Weights of a small GPT-style language model, trained from scratch on English Wikipedia: vocabulary 1768.
MLP neurons of a small language model. Each row is named by its layer, matrix (gate and up: input weights; down: output weights) and neuron, and shows model dimensions 64-191. Each number is 128 + 24 x the weight over its row's rms, rounded and kept within 0 to 255. A neuron's up and down rows have the sign that makes its largest values positive.
After each neuron's rows, "fires before" lists the tokens most often just after its 100 highest values on Wikipedia text that the model never trained on; "fires on" lists the tokens most often at its 100 highest values on Wikipedia text that the model never trained on. A number after a token or word is its count.

L2.gate592 [114 152 144 119 115 131 136 138 119  98 170 125 123 106 120 114 142 181 138 142 157 145 143 106 135 153 106 116 128 145 157 127 125 112  92 153  94 133 108 127 114 138  83  98 161 112 112  71 111 129 119 110 158 162 121 121 156 166 121 131 137 117 111  93 128 143 103 169 120 117 126 116 164 133 139  92  88 151 112 157 123 183 125 117 119 148 123 163  83 190 157 139 132 114 153 106  87 146 126 114 148 141 150 115 143 137 154 139 131  89 117 103 110 140 144  94 189  68  87 121 136 136 145  95 138  71 110 122]
L2.up592 [ 79 164 139 132 109 146 131 136 120 131 169 126 150 111 152 155 113 160 120 101  95 120 132 111 120 156 112  74 136 120 145 136 102 127 129 131 127 117  58 126 132 137  96  98 174 129 131  84 112 164 129 117 142 176 112 131  85 121 137 106 128 128  99 105 119 113 101 107 195 117 121 135 124 162 138 137 123 135  44 161 114 166 142 126  94 143 159 118 108 118 121 119 126 107 147 111 131 132 160 115 148 161 108 120 142  92 131 123 122 128 136 158 145 118 126 121 148 122 125 111 150 144 143 109 134 117 132 143]
L2.down592 [119 163 158 133  90 129 149 105 107  85 125 162 119  95 140 149 163 166  64 120 114 137  77  76 160 180 104 159 130 130 136 133 100 140 137 123 118  78 117 116 152 136 109 162 132 149 146 103 113 130  96  89 156 102 138 130 124 155 140 167 100 125 149 132 148 138  90 156 112 131 158 113 127 159 105 124 165 142 134 155 126 149 145 145  96 113 140 120 115 120 145 119 103 126  96 111 119 125 181 174 159 134 150 102 121  80 100  99 120 159 154 123 152 110 150 100 149 124 105 113 150 119 134 150  90 113 140 130]
fires before: "-" 53, "\n" 17, "=" 7, " B" 5, "P" 4, "|" 4
fires on: "\n" 89, "-" 10

L4.gate870 [112 142 146 116 179 122 115 159 129 121 107 152  96 142  94 150 127  96 123 131 120 165 167 125 172 141  99 144 164 181 161 148 162 126 134 143 109 119 114  99 136 105 139 130 135 126 148  99 105 141 120 146  81 116 119 128  87 137 137 103 182 109 160 124 109 122 156  98 147 122 105 132 147 126 121 142  95 150 153 154 101 142 157 144 126  99 128 159  83 149 136  81 127 129 121 139  96 112 138  96  97 135 183 138 150 122 165 126 141 104 113 123 109 137 137 149 130 134 179 136  90 184 146  51 123  86 100  68]
L4.up870 [134 120 123 150 140 137 119 117 179 132 123 165 125 147 136 146 119 102 139  96 129 122 156 136 136 129  98  90 152 163 165 145 156 106 154 123 126 139 130 106 107 118 142 120 147 153 138 104 121 120 116 176  87 116 111 149 102 120 109 104 148 123 127 135 119 141 169 131 158 139 142 166 136 117 102 146 124 129 117 166  93 129 149 139 132 111 128 162  94  93 130  67 120 105 103 111 116  82 126 137 133 154 136 123 146  90 100 157 114  83 114 138 112 144 131 114 111 149 163 110 114 164 106  98 131 143 127 129]
L4.down870 [129 140 132  93 120 115 117 135 107 122 117 135 159 153 148 118 152 134  90 159 113 156  94 121 148 164 148 158 112 136 134  93 177  93 147 100  89 142  95 125 124  92 124 156 150 149  79 128 157 139 119 113  88 107 116 135 110 166 161 107 152  79 100 139  99 122 145  94 145 103 152  74 148 146 106 146 125 121 125 140 135 139 156 131 127 135 134 152 156 135 172  76 162 138 158 108 106 101 117 106 110 165 144 122 160 132 122 125 169 148  97 106 157 140 142 118 159 150 149 132 114 179 130 160 107 137 102 118]
fires before: "\n" 82, "-" 8
fires on: "\n" 87, "." 11

L2.gate334 [ 75 130 111 172 142  97 116 112 143 118 152 150 116  88 139  83 126 114 120  92  96 167 146  76 158 135 138  92 155 163 164 126 116 159 132 130 150 124 128 154 107 101 121  92 182 150 159 159 131 134 160 104  78 148 181 119 139 131 142 118 142 136 134 117 150 163 108 131 105 153 160 133 121  90 152 117 158 120 140 131 135 104 123 111 126  99 116 114 142 102 193 137 162  95 139 126  83  84 165 146 128 101  87 130 135 177  80 160 146 115 104 103 136 104  92 122 192  89 152 125 132 158 124 136 146 155 150 171]
L2.up334 [ 98 128 127 149 134 113 163 121 116 134 104 157 143  66 141 116 116 146 123 156 133 140 137 123 178 155 105 119 145 154 114 114 177 113 133 104 115 117 142 191 121 123 168 128 172  87 170 123 116 157 148  67 107 154 147 129 110 143 162  95 130 113 150 110 153 196 127 104 106 130 124 199 156  99 148  96 145 135 124 142 111 162  84  89 153 114 112 138 141 109 166  84 128 124 106  72  98 105 148 152 120 146 115 119 148 166 107 157 146 132 118 133 142 119 114 145 137  85 148 158 126 145 158 128 147 138 128 134]
L2.down334 [131 120 139 110 114 138 141 122 136 169 108 135 163 117 134 126 140 174  97 163 140  99 144 121 192 135 114 147 126 134 100 131 161 108 110 117 105 117 154 139 132 158 163 172 114  74 155 111  99 143 128 126  90 115 128 141 122 128 149  98 138 110  94  85 148 154 112 109  82 105 144 161 160 157 160  89 133 135 148 148  98 175 104 121 156 163 137 151 131 146 142 104 142 140 123  69 127 164 153 173 129  88 160 118 128 126 163 156 126 126 169 113 160 129 176 104 141 125 121 157 130 128 125 154 134 148 115  85]
fires before: "-" 44, "=" 15, "\n" 11, "P" 5, "A" 5
fires on: "\n" 96, "-" 4

L4.gate123 [142 107 123 135 140 153 121 108 115  98 120 123 115 141 114 104 103 119 113 105 109 136 141  91 123 153 102 134 112 122 136 113  94 140 137 131 108 138 110  89 136  91  96 117 151 122 115 158 129 180 149 142 104  78 140 103 142 149 104 133 156  94 176 140  69 101 186 141 148 122 136 110 153 136 116 123 127 112 122 166 130 176 163 123 118 153 133 130 155 125 106 108 132 178  99  94 124 136 145 159 156 122 171 169 160 143 133 135 147 148 113 134 141 143 119 150 132 159 124 104 111 150 155  91 125 115 117 104]
L4.up123 [121  92 118 117 143 132 158 106 120 151 127 119  74 130 112 142 127  82 143 103  89 124 165 108 159 125 132 124 112 128 149 159 124 163 144 156  95 135 121  80  91  79 130 127  68 127 145  88 111 153 175 144 119 145 118 100 113 112 132 145 120 123 180 124  96  85 130 101 168 134 115 172  99 112 124 166 108 147 114 135 117 108 145 124 168 114 138 141  85 134 116 162 104 120 131 118 146 149 120 158 142 118 192 156 172 155 148 127 124 153 126 119 130 143  91 113 103 129 113 115  95 131 169 136 126 118 130 123]
L4.down123 [129 138 152 172  87 108 121 134 138 117 165 172 154 105 137 116 151 155 126 115 131 151 117 107 107 137 104 119 118 104 121  90 115  88 139 141 138 147 151 161 151 167 164 151 131 162  84 190  98 126 119  84 156 116 104 150 145 143 135 133  84 142 142 107 139 134 153 127 124 109 116 114 128 102  92 140 134 135 153 120 142 157 119 186  86 160 112 156 146 146 134 109 183 119 125 112  71  87 133  63 133 115 111 142 134 140  93 136 149 136  84 120 106 134 132 130 167 134 162  78 143 139 107 165 143 130 116 141]
fires before: "\n" 41, "-" 18, " " 4, " and" 4
fires on: "\n" 38, " |" 21, "\"" 9, "," 9, ")" 7, " ===" 6

L4.gate781 [142 176 101 113 142 164 151 121  85 150 159  99 139 135 115  99 142 163 151 122 136 109 171 148 118 146 112 121 159 122 121 136 151 169 112 114 128 123 106 141 127 101 110 105 172 137 125 110 142  84 144 148 170 140  94 120 125  80 132  72 142 138 127 151  81 124 169 151 164 104 120 130 149 111 131 103 168 142  99 150 130 115 136 109 122 120 100 152 154 111 156 101 198 133 133  75  86 158 133 117 133 144 101 119  74 125 126 139 134 151 146 129  88 112 123 129 161 118 125 131 164 123 141 134 100 135  83 142]
L4.up781 [150 169 139 171 110 152  85 138 131 103 115 138 116 117 142  97 147 142 113 146 126  79 101 113 117 163 135  96 181  82 128 135 130 103  88 146 158 133 206 115  97 148 128 105 169 122 119  81 134 105 122 119 103 149  83 125 117 125 134 122 126 137 139 132 121 154 149 129 159 135 131 136 114 112 111 139 178 107 115 140  99  89 105 143 103 108 116 119 167 122 127 117 168 148 133  93  53 175 170 118 153 177 110 149 117 141 103 119 125 141 143 114 144 143 116  88 130 169 115 118 137 122 154 135 133 132 139 107]
L4.down781 [127 157 152 132 111 154 127 123 112  66 140  88 114  67 141  84 185 130 122 103  96 108 114 125 134 130 113 117 126 133 130 117 139 119 108 140 131 121 174 134 130  99  65 108 152 102 111  97 165 127 141 128 154 118 170 137 135  79 122 116 133  93  98 116 154 151 137 192 101 117 135 151 146 143 111 128 140 152 146 174 120 145 108 144 106 139 158 166 147 111 130 132 155 104 112  93  78 133 115 133 164 148 116 126  95 138 146  94 113 101 135 122 133  81 131 133 130 120 134 155 126  89 165 141 125 115 172  72]
fires before: "=" 28, "===" 13, "==" 12, "A" 4, "P" 4
fires on: "\n" 83, "erm" 4

L4.gate396 [117 158 120 140 107 156  94  78 140 127 114 157 108 141 190 128 139 116 158 135 108 108 132 136 157 126  89 116 136 152 155 131 131  90 128  99 140  94 152 142 113 129 144 131 169  99 120 121 125 160 153 134 118 157 163 134 184 126 133 148 162 111 138 129  80 116 116 130 183 105 114 104 166 152 168 143  93  94 142 131 105 124 119  78  93  93 143 124 117 147 162 106 125 151 132 153 108 110  93 135  77 141 175 127 129  96 134 138 155 129 129 111 126 159  94 120 183 145 131 149 106 135 105  95  83 173 116  82]
L4.up396 [141 159 163 116 186 126  80 162 117 155 142 137 146 144 148  98  98 136 195 131 132 125 113 119 154  88 111  91 140 138 140  85 150 103 119 109 144 102 120 120 114 110 156 140 168 105 128 110 111 134 105 154  98 118 177 164 129 147 149 117 135 128 142 136 120 174 128 137 161 124  93 112 136 152 143 130 135 128 130 163 117 127 151  86 156 133 145 124 130  89 155  69 141 155 157 155  90 128  97 150  98 175 163 120 133 104 145 134 115 123 121 131  87 132  89 103 162 165 144 148 160 112  99 108 132 105  84 157]
L4.down396 [143 164 118 106 149 139 115 108 145 136 148 132 165 155 138 109 142 120 110 155 111 135 126 119 195 155 119 164 140 160 166 127 129 118 152 125 185 116 121 121 113 107 114  98  93 122 126 115 118 159 145 130 102 133 102  99 124 160 147 148 176 102 123 110 104 157 154  57 149 116 119 107 188 140 150 123 121 101 119 135 150 178 128 123 134 120 168 169  88 132 126 113 123 127 109 139  89 116 111 149 118 117 153 117 131 146 139 110 149 158 115 107 141 138 152 107 149 132  94 140 126 147 155 176 121 124 101  91]
fires before: "\n" 79, "-" 11, "|" 6
fires on: "\n" 100

L4.gate417 [147 121 115 102  87 151 121 158 119 128 132 122 119 105 129  75 169  90 150 106 132  95  98 116 113 161 116 103 129 109 103 108 138 154 126 135 124 124 169 175 120 148 109 137 121 116 128 143 151 146 132 110 124 141 115 120 145  82 122 129  83 150 106  81 144 132 138 152 142 148 107 189 128  97 118 145 144 117 112 123 117 125 104 132 131  62 152 152 187 150 117 142 175 163 161  51  58 141 159 141 157 101 121 137 108 152 124 142 137 113 178 119 103 127 142 133 123 121 164 101 157 125 107 186 132 125 136 104]
L4.up417 [126 178 141  80 153 134 137 140 145 142 107 125 121 120 140 122 151 168 127 124 107 115 138 130 115 137 105  88 163 137 125 108 138 156 115  91 139 144 121 108  91 102 133 132 176 151 110  60 112 139 130 153  63 124 121 140 119 162 131 137 150 163 138 137  67 129 166  92 133 157 134  86 155 122 129 109 116 110 117 136 117 140 101 110 144 100 179 139  97 116 118 123 151 140 141 133  82 104 156 120 137 159 135  74 136 119 115 129 155 142 128 100 124 126 109 125 133 131 115 112 147 194 129 118 121 109 119 119]
L4.down417 [136 100 107 105 101 169 152 137 104  97 139 116  96 100 110  88 160 117 136 114 155  95 132  99  87 137 131 125 137  88 115  80 131 128 141 164  81 123 169 142 129 135 121 135 100 104 138 145 138 134 136 111  86 159 123  98 135  60 155 127 100 135 111 106 115 148 138 153 113 138  98 176 127 112 146 159 130 152 114 143 140 113 115 117 116  72 162 157 148 149 152 150 189 144 138  82  91 133 117 113 180 176 130 139 142 161 129 131 125 122 156 139 132 127 140  94 114 160 145 137 136 127 149 164  95 129 177 102]
fires before: "=" 38, "===" 13, "==" 10, "A" 6, "P" 6
fires on: "\n" 100

L2.gate188 [147 118 152 136 145 102 136 111 116  65 113  58 113 100 100 128  94 127 130 114 130 137 175  89  87 129 139 153 131 142 143 141 135 194 147 117  95  98 132 107 125 110 106 113 136 125 153 122 127 101 142 172  94 101 126 125 114 144 129 113 174  92 142 131 132 134 121 143 141 122 129 167 132 157 147 158 127 138 122 155 110  96 123  71 129 112 118 171 123 104 110 130  85 123 144 131 162 132 145 137 138 130 120 132 113  54 118 156 124  60  96 151 151 139  91 116 132 110 103 154 139 105 118 140 133 132 135 143]
L2.up188 [114 147 153 132 150 102 189 132 113  74 165 128  92 128 107 162  93 139 144 104  52 148 192  96 115 151 105 131 158 120 144 119 159 135 131 124  95  76 143 114  99 125 110 109  96  62 122 142 123 130 129 175 156 126 137 144 140 107 136 103  98 169 154 134 148 118 169 116 135  98 136 171 127 172 106 149 153 145 119 125 133 114 128 102 121  86 146 114  97 121  92 144 121 154 141 108  96 130 132 139 124 148 121 186 101 108 121 140 153 120 118 134 144 124 117 154 104 125 109 152 120 148 157 136  96 118 141 125]
L2.down188 [ 98 153 132  94 101 108 115 120 161 162 147 143 131 124 156  88 120 122  87 182 147 134  89 139 163 127 130 127  78 136 147 128 125 125 102 136 159 138 131 102 114 127 172 115 125 128 101 120 152 145 105 116 122 123 112 152 160 145 119 152  98  88 169 128 125 121 120 133  90 127 162  80 138 108 104 120 108 132 140 127 134 166 121 131 137 156  89 131 173 132 155 134 167 107 101 107 100  87 135 171 125  98 120 167 132 172 109 121  96 132 126  89 111 141 150 104 135 167 116 108 136 119  92 132 132 132 148  99]
fires before: "\n" 57, "-" 6, "." 4
fires on: "|" 22, "===" 20, " ===" 7, "ed" 6, "\n" 6

L4.gate646 [134 143 148 109 162 140 134 132 135 157 127 176 129 142  91 152 129 109 143  95 150 161 130 161 132 136 101 132 130 115 164 111 121  90 109 140 143 101 157 104 174 134 152 140 138 124 156 119 124 128 137 107 172  97 123 157 125 151 134 133  82 122 123 166 113 116 132  93 143 152 135 140 138  99 153 101 135 116 145 149 129 106 135 141  96  94 176 117 106 138  48 128  94 113  94 151 151 154 159  95 112 114 132 116 133 126 102 149 136 123 135  61 106  88 117 147 104 125 142 146 119 154  99 126 131 143 135  99]
L4.up646 [148  91  99 131 115  78 133 140 183 138 178 131 135 110 153 124 137 144 140 114  95 125 136 144 103 129  97 120 104 130 173 124 106 136  95 123 132 102 151 158  77 160  98 114 123 117 136 103 144  97 168 116 126 153 160 143 166 149 115 119 131 130 136 123 123 113 112 152 122 111 143 140 138 116 151 124 111 146  88  86 119 126 122 147 154 108 124 133 111 106 156 131  71 104 107 157  89  74 109  99 120 136 152 107 110 139 140  97 162 133 128 146  93 150  98 126 168 145 148 122 114 104 150 148 138 141 205 128]
L4.down646 [136 141  79 144 100  98 113 149 173 130 118 130 155 163 139 155 100 102 162 135 120 151  89 140 113 128 123 143 140 147 102 170  83  91 123 141 102 135 184 165 124 125 162 133 102 112 135  70 113 165 143  90 129 114 143 118  52 123  95 135 128 142 112 176 142  93 138 109 144 140 138  89 106 101 176  96 125 123  99 127 167  95 108 103 110  99 161 106 110 131 137 147 141 136 138 126 134 135 113 124 139 151 132  89 162  83  80 132 133 118 180  97 146 160 137 130 108 145 141 153 140 167 152 134 126 134 146  87]
fires before: "." 44, "om" 8, "\n" 4
fires on: "S" 21, "." 19, "c" 11, "s" 6, "A" 5, "g" 4

L5.gate135 [151 115 150 157 132 113  61 143 121 141 102 122 142 119 115 116 146 115 167  88 126 143 135  80  73 111  82 125 158 143 174 153  87 157 171 100 151 139 117 137 109 148 109  62 140 112 128 130 114 147 145 136 140 133 101  81 185 121 103 120 151 120 130 139 107 124 126 134 120 136  85 149 127 124 137 143 108 122 133 103 139 134 181 123 118 105 121 126  89 110 104 144 127 121 165  84 100 123 120 114 135 155 162 145 108 107 114 103 161 145 131  92 109 141 106 136 165 116 127 148 143  94 127 101  95 117 148 127]
L5.up135 [100 118 115 104 169 130 146 127 102 123 141 154 179 137 157 115 147 105  90 101 125 128 124 126 134 108 160 116 136 150  81 126 174  79 151 109 149 138 158  87 127 115 115 139 145 120 154 136 133 118 148 115 112 109 140 114 157 111 149 154 104  84 148 130 116 170  96 126 134 153 130  99 150 138 141 133 113 131 129 104 143 135 146 134 112 106 128 125 144 161 112 150  87  83  83 104 112 125  78 103 103 140 161 140 143 166 146 116 131 161 113  94 125 133 158  86 167 136 124 153 183  85 133 167  99 152 131 148]
L5.down135 [ 86 144 139 126 130  88 175 110 112 121 113 139 161 128 182 122 142 137 143 142 120 113 133 156 131 149 169 133 126  89 124 128 116 130 119 122 122 133 110  99  94 134 125 123 101 132 113 131 140 106 129 144 102  95 124 128  98  89 175 169 142 122 152 108 126 149 145 143 145  83 144 124 177  93 106 146  99 127 163 131 139 146 135 126 155  96 173 120 163 120 129 105  94 142 129 109  65 105 109  90 135 121 151 159 125 126 139 131 137 100  89  89  98 164 122 134 149 166 160 117 138 168 140 227  94 131 125 137]
fires before: "==" 39, "In" 11, "S" 7, "===" 6, "A" 5
fires on: "\n" 95, "b" 4

L2.gate29 [125 139 186 134 132 104 135 174 178 124  94 156 189 133 122  82  84 141  84 117 106 158 132 123 128 103 109 131  83 160 132 161 100 122 179  83 121 125 112 140 139 124 137 119 138 113 176 151  89 144 113 117 121 130 138 102 164 160 156 116 101 126 146 140 173 136 172 141 118 143 107 118 139 125 125 146 165 133 161  97 166 118 137 166 113 132 120 110  99  99 108 131 137 102 130 158 158 152 106  78 119 157 162 136  76  87 132 139 116  96 144 105 116 121 118 144 158 141 149 157  70 126 102 106 157 111 137 146]
L2.up29 [134 152 157 119 137 152 130 183 160 115  73 154 115 164 152 118 111 123  87 126 125 138 151 140 108 131 132 134 104 137 139 158  89 110 169 128 133 154  98 147 128 114 145 114 136 114 125 167 142 168 106 122 134 112 113  80 153 132 152  99 138 138 142 132 157 149 134 126 148 139 143 157 126 123  67 132 178 137 150 152 163 119 136 115 118 124 137 129  98 114  92 130 127 110 155 113 201 128  84 113  78 147 140 156 137 110 105 127 139 123 117  91 108 119 106 130 165 130 171 129 110 135  83 142 178 126 115 121]
L2.down29 [106  98 135 102 141 153 107 151 117 134 140 106 149 119 161 162 116 144 167 172  91 139 119 143 164 176 122 129 125 122 149  89 156 156 133 175 163 116 161 128  99 124 132 150 116 145 131 115 132 139 167 111 115 126 111 151  98 125  98 107  95 105 143 171 115 116 145 105 146 108 135  97 103 163 126 140 122 116  63 136 157 154 105 153  82 132 138 176 135 170 154 128 132 154 107 150 144  94 166 138 151 107 137 140 156 109 133 123 131 146 131 131 123 161 132 131  98 130 111 112 161 128 141 157 130 139 144 159]
fires before: "1" 18, "0" 11, "5" 9, "ade" 8, "2" 8, "3" 6
fires on: "9" 47, "–" 16, "ig" 11, "ward" 11, "wards" 4, " on" 4

L2.gate822 [153 111 143 100 128  99 121 137  97 160 140 164 124 108 115 107 116 134 121  76 145  98 136 141  90  75 146 142 129 150 147 130 127 119 113 120 167 104 136 152 110 120 124 126 160 127 139 133 124  71 112 111 121 115 172 126 173 174 158 154 131 145 103 104 168  89 104 137  94 137 143 131 118 117 136 143 118  69 136 157  99 140  87 147 120 135 156 138 119  85 147 143 104 127 150 151 160 113 144 126 131 107 113 184 150 111 113 137 111 143 144 129 159 106 125 107 128 170 140 116 115 146 128 174 125 108 130 119]
L2.up822 [113 134  79 125 102 143 122 171 131 126 151 151 171 100 113 106 130 145 113  99 120 122 140 110 115 157 141 105 120 157 114 157 100 162 179 117 172 112 120 130 144 125 146 102 158 147 108 152 154 116 147  90 141 192 126  81 164  91 104 100  89 136 153  79  93 109 174 114 155 167 141  93 115 136 151 121  84 101 187 107 132 102 125 141 120 104 171 120 152 157  89 103 145 136 156 149 148 117 127  74 156 142 129 161 163 120 117 132 150 105 148 125 127 110 102 100 118 136 130 168 145 127 115 161 119 120  95 125]
L2.down822 [143 131 167 144 143 157 124 126 139 135 104 151 119 140 150 112 135 131 140 126 148 118  92 108  80  90 139 145 142 145 153 132 145 158 149 105 146  80  89  90 100 156 105 165  76  92 144 107 142 123  79  95 128 134 126 112 135 151 126 134 181 137 159 148 158 115 185 145 129 162 136 110 110 116 165 156  96  87 159 135 141  79 141 119 161 145 151 136 135 146 125 153 139 141 149  89 171 130 122 109 118 109 123 125 135 100  95  78 160  91 142 159 116 144 129 116 137 131 135 117 104 110 119 113 141 161 116 128]
fires before: "." 22, "A" 15, "re" 8, "T" 5, "ip" 4, "p" 4
fires on: "S" 41, " ag" 17, " US" 16, "us" 13, "qu" 12

L5.gate202 [ 89 115 121 151 139  76 113 126 129 124 113 158 133 101 146 154 108 130 151 152 102 135 138 123 134  99 127  98 143 131  58 150 147 128 101 126  98 118 154  84 141  93 108 123 138  74 143 141 155 170 145 103 106 159 133  99 105 154 161 160 123 117 143 132 134 142 120 103 119 112 143 146 177 135 178 100 113 137 143 106 106 115 168  87  91 136 106  65 157  92 112 128 130 137  99 121 141 151  99  83 138 123 122 123 146 141 140 106 179 149 145 156 112 157 150 140 104 113 132 135  85 154 179 108 113 125 148 139]
L5.up202 [152 173 139 130 145 111 117 108 106 149 153 136 138 115 147 136 131 116 157 112 110 116 156 113 122 148 141 127 184 114 134 105 124 137 111 112 155  98 125 123 116 124 100 101 161 101 112 151  76 126 126 116 112 150  70 115  79 123 162 156 113  86 139 154 134 143 162 116 153 114 138 143 118 116 115 147 120 170 197 122 141  76 148 153  96 154 100 131  64 137 123 101 127 109 152 101  93 118 134  69 128  75 145 165 129 122 144 119 149 133 156 127 109 161 120 121 155 152 121 109 124 143 155 110 126 108 157 138]
L5.down202 [133 142 130 130 143 169 112 132 144 145 124 120 152 129 175 158 114 101 124 138 142 126 122 142 154 121 134 127 159 114  88 105 170 138 130 166 141 124 128 153 116 135 109 107 141 120 163 139 152 112 164 114  88 155 143 112 102 127 119  95 135  99 151 150 121  98 137 126 188 100 128 132 161  77 126 118 125 149 159 144 136 178 105 162 133 130 160 106  92 150 166 122  97 114 162 124 110  73  98  79 109 115 114 129  96 101 174 104 148 141  86 133 132 145 147 119 130 136 126 139 149 136 151 157 154 159 122 136]
fires before: "2" 32, "1" 30, "3" 8, "8" 6, "9" 6, "7" 5
fires on: " " 93, "2" 7

L4.gate263 [158 134 108 126 122 149  81 129 132 142 143 177 127 149 171 102 154 147 131 120 150 117  86  95 104 103  98 127  91 150 102 121 131 111 123 120 130 122 172 116 149 162 165 174 107 119 116 161 129  74 170 125 105  87 146 127 126 109 115 128  78 121 140 122 127  86 157 138 118 145 138 124 103 130 121 126 131 140 116  84 152 114 119  87 129 116 142 132 131 144 110 102 132 114 153 111 134 156 141 125 134 103  97 139 144 130 150 139 116 111 110  68 133 140 132 139 161 169 171 153 137  93  83 103 120 107  98  62]
L4.up263 [169  99  94 141 170 128 184 132 170 144  79 122 138 140 128 158 122 148 116 196 128 130 133 112 137  90 113 112 113 128  92 158 132 127 119 122 114 148 124 102 111  92 116 138  99 147 140 108 103 128 128 134  93 164  85 133 119 132 173 131 132  96 138 103 127 122 141 109 141  98 124 140 104 117 127 134  95 155 133 142 143  95 128 128 136 109 159 118 130 176  92 103 168 122 113  99 136 142  78 110 126 140 181 171  88 161 122 113 135  97 146 125 121 151 105 109 146  96 139 142 142  98 114 120 102 101 126 116]
L4.down263 [130 167 132 127 138 125 114 147 121 102  66 124 162 135 121 155 131 166 110  92 142 125 125 123 116 162 113 129 137 107  96 120 169  96 136 126 143 119 110 108 140 191 142 105 124 150  89  81 141 156 151 146  99 168 150 160 122 120 131 104 140 118 103 120 119 113 111 160 119  96 129 125 159  91 128 164  90 106 159 111 136 117 148 121 115  84 185 139 138 140 115 131 100  94 170  87 111 121 155  75 116 122 183 137 101 164 126 130 112 121 145 108 119 127 165  96 162 139 175 131 133 134 114 172 140 142  61 145]
fires before: "\n" 29, "The" 12, "S" 9, "A" 6, "-" 6, "H" 6
fires on: "\n" 100

L2.gate308 [ 77 153 140 130 176  97 185 103 112 112 116 124 131  87 141 125 145 169 146 136  58 148 180 152 145  93 138 118 135 123  93 117 114 115 121 127 117  90 120 132 140 168 159  87 137 109 174 119  96 129 129 129 108 113 153 137 135 170 134 145 145 159 105 132 101 129 132  89 100 173 134  83 176 107 146 135 161 155 149 169 140 151 121 122 143 122 114 123 106 102 140 120 105 125 110 106 112 118 131 155 137 139 145  94 136 100 114 134 143 125  55 142 126 134  84 115 175 112 102 141 136 197 149 116 117 110 105 124]
L2.up308 [ 53 198 126 166 160 155 152 110  98 141 115 131 109  93 145 117 124 150 156 118 116 100 152 105 151 138 125 122 145 150  80 117  76  81 103 120 134 103 102 154 147 155 146 126 182 105 110  95 121 161 134 139 113 103 157 126 146 132 136 136 146 169 133 121 124 161 162 128 119 145 152 115 104 130 125 114 157 148 147 175 148 134 108 126 139 105 149 129  84  83 123 113  81 164 114 124  92  99 158 175 117 124 131  96 115 101 137 161 114 108 103 133 139 136  78 100 139 112  80 134 142 164 128 106 148 126 122 159]
L2.down308 [116 168 142  99 139 124 171 138 131 119 128 126 140  99 147  84 155 155 120 177 131 160 138 107 184 143  94 147  95 150 164 125 154 139 140 128 120 103 119 122 145 134 143 132 130 137 178  96 117 144 122 143  89 108 119 150 104 163 134 136 124 128  98 155 122 181 150  74  99 111 133 100 138 171 116 107 148 123 134 155 139 139 111  90 150 131 185 178 107 123 152 101 116 121 148 117  67 101 117 102 132 142 122 108 150 131 144 138 155 104 101 108 118 148 102 136 153 163 141 112  97 141 140 173 107 123 105 108]
fires before: "-" 81, "\n" 17
fires on: "\n" 100

L5.gate631 [138 108 119 127 154 106 125 162 112 144 126 133 143 161 121 135  59 169  85 102 126 139 192 116 117 156 130  88 102 126  67 133 127 133 127 119 123  46 166 119 136 136 157 146 116 102 160 117 150 133 128 127 132 140 130 107  89 141 134 145 140 102 126 117 121 132 135  91 191 101 173 133 154 159 161 104 143 126 134 114 136 177 136 171 144 107 148 106 145 127 147 149 116 158 123 124 152 118 101  89 140  93 130 144 149 179 137 104 121 102 131 145 151 166  85 127 138 135 126  87 203 119 140  92  90 150 116 180]
L5.up631 [127 137 168 160 101  97  87  95 126 144 143 165 117  87 159 101  96 100 170 128 132 142 131  84 126 116 158 123 151 118 110 138 147 162 114 104 192 104 131  88 130 113 105 124 138  99  91 106 106 111 104 137 133 158  71  93 127 136 114  99 139 124 129  85 154 152  94 176 126 158 106  96 139 115 159 107 148 163 143 142 169 119 110 137  98 105  66  96 110  95 129 105  97 164 109 131 113 116 130 115 172 134 120 149 101 122 174 137 159 108 127 138 152 142 145  87 103 129 109 138 154 114 142 120  85  98 133 116]
L5.down631 [125 131 137 100  84 119 116 120 148 154 133 143 145 127 143 134 130 114 127 132 157 118 163 138 158 111 137  92 121  71 119 128 123 163 127 108 122  55 139 114 114 147 121 143 122  58 137 121 156  94 115 168 115  91 164 119 131 131 151 174 137 101 136 118 111 155 128  87 147 128 138 120 167 102 130 127 128 132 137  99 144 132 155 116 133  82  97 132 163 113  90 141 136 121 159 147 144  97 121 132 113 135 124 139 100 136 136 105 117 100 151 109 157 193 152 134 156 120 126  84 153 157 145 116 127 160 130 117]
fires before: "," 25, "2" 19, "1" 14, "3" 9, "9" 6
fires on: " " 41, "1" 26, "2" 16, "9" 7, " |" 4